MLP neurons of a small language model. Each row is named by its layer, matrix (gate and up: input weights) and neuron, and shows model dimensions 0-159. Each number is 128 + 32 x the weight over its row's rms, rounded and kept within 0 to 255. Numbers have three digits each. A neuron's up and down rows have the sign that makes its largest values positive.
Before each neuron's rows, "fires on" lists the tokens most often at its 100 highest values on Wikipedia text that the model never trained on.

fires on: "is", "r", "as", " Gr", "res"
L5.gate1:207116137109080077083136113102114098139163076113135095113099172148160093205130113121137149156136119151133169156101126149089196145121122115160162123130057128165161128152156087140131135157098150092119148166140106123121127098125150186128136107102146115217110099173139102133064104127189156115110068080063107132119127220128166135153182100109091151126095146145112174139133158146129078138099132166141133112110152133118159109114104079102135133207118131164093182075090081143088124052095108
L5.up1:129140085110106126181104103168165111120090094106115149174096174162091112172095137119113117115096140117108132134127072114127147145080170111182116103189105105076139083135084122096121175127112142050146112050125130133137153089111114141106135177104170130114140097182125149142168182092131119192162062141092122117165112142162140111138115130163089109060145141118095135162155065211109172102110096139144096071170084176133181129142163149078126093106097105176138184159116153153127189089157158

fires on: "re", " there", "se", "osed", "iet", " found"
L5.gate572:098185131128161113092109071127093169149113106112141173082101146096113105136093133080098073128130139073166128096125067181159071143130095079116118101106155103088111108152123120098189179096127099195153136105159126133170212108121049081163106113124126101149091147079111097120118123134195128116146096211090092135184147113070106163121126148144140155205125107139131113120177133117149151152124172065144155074119154116110135152099176104114147201099109147164156127074139124139105108114131136
L5.up572:152129127096114078096148102155145101161097160168092137136124101121072130128143133120167110109150145160138097107126103125075089108097149151100152111137157099137073170102109115071152098081104111129149064174144045186138081126160098104120125205098183144143121118130076110112135104123115104137087115125067060119124142160100074177123131126161133156120162131190120104139115209071152169143114188114089128126105178158127068090153164156166167180101132147192146109098185152151156134115185081

fires on: " a", "|---|---|---|---"
L5.gate575:173049120097099081148142126101086130067116143229158142112135109136137145086135109156123116173170102139153169116072069155138135141121173151105136127100112117199141067119106189095078080078117096086153141177136095118084094096069146119126112090168128101122210078114108098158161158139136125120091094129151139074152119134142179148130136150170129127091111164098064098119186115148100159144150104131158130181088127113155154086146111160088161108143129092131150104147104106166138127198085107
L5.up575:093124123133138090098108053120088161050123125168133144138125131155172167169114158113098046144165114164150177099124140135120088104124103148131080099089196173153115104145101092129137098107109135114122092122081126115158086167138194123079109101126116081152115077096103073185104181126107173139110067154142163157132113098142170109090121191109125120118101151098127125048169143127120108038122133114169129162156087168145148120171141066135142116146078116101120165058117115137154154107117068

fires on: "ec", " cons", "op", " in"
L5.gate61:178128114151122107210153121113138089129153118139078148116125140151149120142154093147138106105134099083104122112143037122169114110063120112087081088108113085128087096143161090120146186154105135134140151164169100175117201117062159064123154096170149135061113093126142158094132099190152176106122098105104130087121138111099156130122156175139123121117125151117173158165115125130177083127111050085117087129128135202146165094129168111071083147159095085177122106124132124108050173111179135
L5.up61:147146058198119113153160123216143096135152144152086133108104147069189135150156099134141187077118135111140138088172060168170131128071103161113068079130145147099081103129166096088156108173079136161117175131151127146105158116133119071115196077151171104134110099121125118086138114156165144129120151101118135092104126131102131165139126171172132133095118218167066141175163118120146099102099072091155072140115118174127133113139082144125106144162162097180060150077120133135119124138117150

fires on: "ast", " time", "ver", " there", "re", " line"
L5.gate72:110113159118117127109136109115168092085091133116118166212133136145135110143102088118163178178122177153174131121118129182137112194164126151086165180157231125129105147095178129117134122085154091136159094143185158139088141127149128118105166123113108185063142110155118133125147110129103138127091165171176127127168157157138155092062148077108115129148161193125124068176204147134097169079102137120137138119090143110172119094092149121166130195151137120168129106077135104102086176057139162
L5.up72:135130090122139145079149151125173101133130086133124093181154050162089165103156105158165144119136133130080116126113131143115144156133129137204117076119183123122126127167149129129093056156211087118105120155140138147138160139115126112136200096150113095145106163179119140128163121093137100162109055111093186213132154145104148141117126114105171160142161165104107083162120173138089173102152066103138114109077151197168099129051173140140188117113086136063112146105190093121106158152131111

fires on: "re", " there", "us", "im"
L5.gate122:094110152104102174079193094105102105107106123160129147159151122149152107112083136118171064118144133128115175128175105122145132151105165073106123139181103141093118093159152119110078098103097110138129109111183161114114135182133091125081136160172161035101119077149109104151155120100132121116163133219086165147124061150188133115104139090126115113126168092178064138130166126136159144117099125090136150090172064138156127137134154057176083184113119149162177110073194149181141150111113107
L5.up122:076149128103196115101110130141182171136122133176179106097164146175181110136096125123162166134118143135116143130108125091114198142076155121112099168126084120107169098193135075166127179094112186183169110097113114180127112080147063154141190074097150153194103064084117122074184144101087162078101131132107155097110134129132132098160084124138149154074110109119064141131126110116105177106070166109167138120129107134116107179149173151134099068070123146123150168152135141130163093135109126

fires on: "ist", "ed", "on", "ated", " 202", "il"
L5.gate532:107086152093147133132142055143125157092154112096143121131169120122169078090110142157096100105204116152139108170155106192129182112109074161088122130153115147126119153102188148093090178047114119095139106154116144136127128128142152122122175151069128127104116106121088199102137088108088205094191119168094127159156144127155130117116134140183123180139164146122098123123143088132167102142161053085091182100109148126112126060132091170121098127082084143156219092182142136113079129121104148
L5.up532:160121183159165105114149136189083140129116128148143118183149068155175141144173163168140077118134092126103094130137086152103088128133082196081141140093148138112124128080148108157090119135088148132113119157095161125199157079170147136096209119140127193107131142139138110123115111128083203089144103096065157188066147146137175122131092141140055144142126147115108178132139107103113177117156115158138128159090131101161121131109163123206124119198126095067068072110127121131159126117087179

fires on: "um", "re", "ett", "is", "ou"
L5.gate601:131127110119122073065116103169120148133166183123125154165087074144109090086100138139098152123111175083084120150131191166071117103110150132126123092161167079096120146138099121101053109161128191179117093192178136121122136145092156145113087143114151145107103109147146122139163167088103085182178119158124151096092127106136125100130098109093109198137186126085104122117165115121081153136091173139180183210126133076093132128122123112119172174118203104149128118129194094161152143131145059
L5.up601:118146154131181075142076142087101153117095105143076145163094091139164140172130169124152137124120160126118200103097176168117164036127139135146110118141107135108079143123114099100102131079142147164102120181144157099146136040146110150109173144085143129169144132132148129179177125124113121144161139176088187137076142134090084124126112122089140122072110200074084126130095101105075133115097062167166103114121170107127096166057152078142150148049160109084103143131121169142111119121158070

fires on: "es", "ely", "um", "ten", "ad", "ly"
L5.gate157:121094191110149206144110090194086106168153135135114123120118122115097150122109144111061142103167183116080080131131048169148159082158091060078091108079127123061115086165177100127068107126119155148140143132152176112152122103120137104171149143173086053121136177147162097106119081126097154154121100080111141161126128111141152146113123151148132100125151103138127133132170158128170131118142139060141208124105171145101051147111160116094050120115182160113121124125130089083145127180137141
L5.up157:081169124057181119155125064157119174168177129147083116103104160155113104135125163137101145068103137083140171149127092125137130141087194121105143138132073085147107123145146152080106142149119120187123136220160118150172182074131117120174109128106106142129152136242078103112132097079123126101157157038080167160156150119111142091115107118158093149135115202132122102103126134086178121149110171140136166145119094116121101170138119138163160135121119156160122130127144185082173179148135093

fires on: "b", "t", " win", "el", " 2", "\n"
L5.gate389:103142066120089155128110084131169179146078172100084192149118149093062157138186119156136103107124169130178084157139152156161135136138088118112123148107139115118124172139152175115136163088163105136129107154130118044155190156150065082187159161132096128107149171178169116171040100105127134125178142187133153098126073116098134122132174109131111094089131170153135155195195154182103130110126139117147141112154170152156129108140161128151140103125133110140095123184169154176158122077120069
L5.up389:091143125073146123152161118114153070114107142131111104174179082081130161122175175146133164071134121144082103129151103151131148139178069128180117178126111105102121159188106123111181140102199128146120117132144084123110140109158143085136149156133112163157090162179130125182101051133073165113145146099166127079077075124137148143135162092080143129044146166108079170171116114137072116161117061096090137146125156119143077129157070140128133152135159109150117136171164166164180098192151100

fires on: "ly", "ely", "ially", "ally"
L5.gate510:124120130195125127088171095135134110122144160162153109160127110124103076160093163161131155077146131110120107173137177159148153161152115133090134103164139145103103156160142154100159106128154154153139098164138082171179149091126087103114131065120141130156087092117158093174132104142100124024155117116092097145120127077080141134064099167197065072131142139194109086124118113117185164152118166141105101172071153154092161133146083108162074135080132092134138152089097086094184064094175144
L5.up510:153147126091052124141093144139149106124180175070166102132078061129131073147110148084124102102106096147049111170158123108141092141114120146123111140129126131136130067091111124084149178099133149162146133111085113121129103140142092127173149112139119137098190092140156141139140155127144169157193149170109159175076156095099149134140174062121064143156171073144078113098074131081096077173115181119160175185115177154138097148109132072143130147111129094204129116119106170093119138194124093

fires on: "ter", "n", "ar", "ud"
L5.gate63:182087157138162116104108088095124118164088139144114140129112186156120164130092147085062136140146123051165091231130107160150114143156142131139080132101107076100122105109107155175090100128117122120145104198145185138131180117119154174145161130144091122161106141141144126107046128138133166166176078115108088066089094143185088186147147112126094097178096088100162127143077164150042174147123134105150140157116091061141094154102109124149164107118153141114165117170139091150121132124139080
L5.up63:165108172116157065153123106160101206126144132134172109129095126107129158147136146117132123136085095197133120100100092194064182131118105125096144162092129111180155131118077136156100117093104109117097124098099101149097145194121174087159195141132170148116160139125110124120121174175134144166093146154077094043164121117191106227129074139106093087118154089145176131128100121091142134143091124093153207188124136097147141131186144118097124075149086111111102141169137132161094108132154153

fires on: "o", " |", "===", " Street", "ft", "les"
L5.gate345:125095093097105104138147156147128128118113074118143099131128137120121107192118122091099114105164143099142129186155198135132141141164144097146162153145073082165154171161196151102173165152146170109171121130120155139111207144119092186082159089128148132115110103163157158147158169141100151168157042140086117144114079118072099111107116085100155125139114127126057144126127135195142136159139152119103098168091087172163191185109148106121121098118170134049176148132178067152053133101105142
L5.up345:092100138134137106153041109120136156140118150088146091128093068075099091156108172113131173106137169144123168140193154146152098128158156123190157079133188118103140134106096129162181201150145140150117144114115106140126156112157063110086184165098113129099060140157149148123162126130130053186113112181076165143141056181086129088065060127172117156098135145120128119114176126117150175129141144165137076125140139107123163156133115121160170135107114092116169130073157097171092109120182115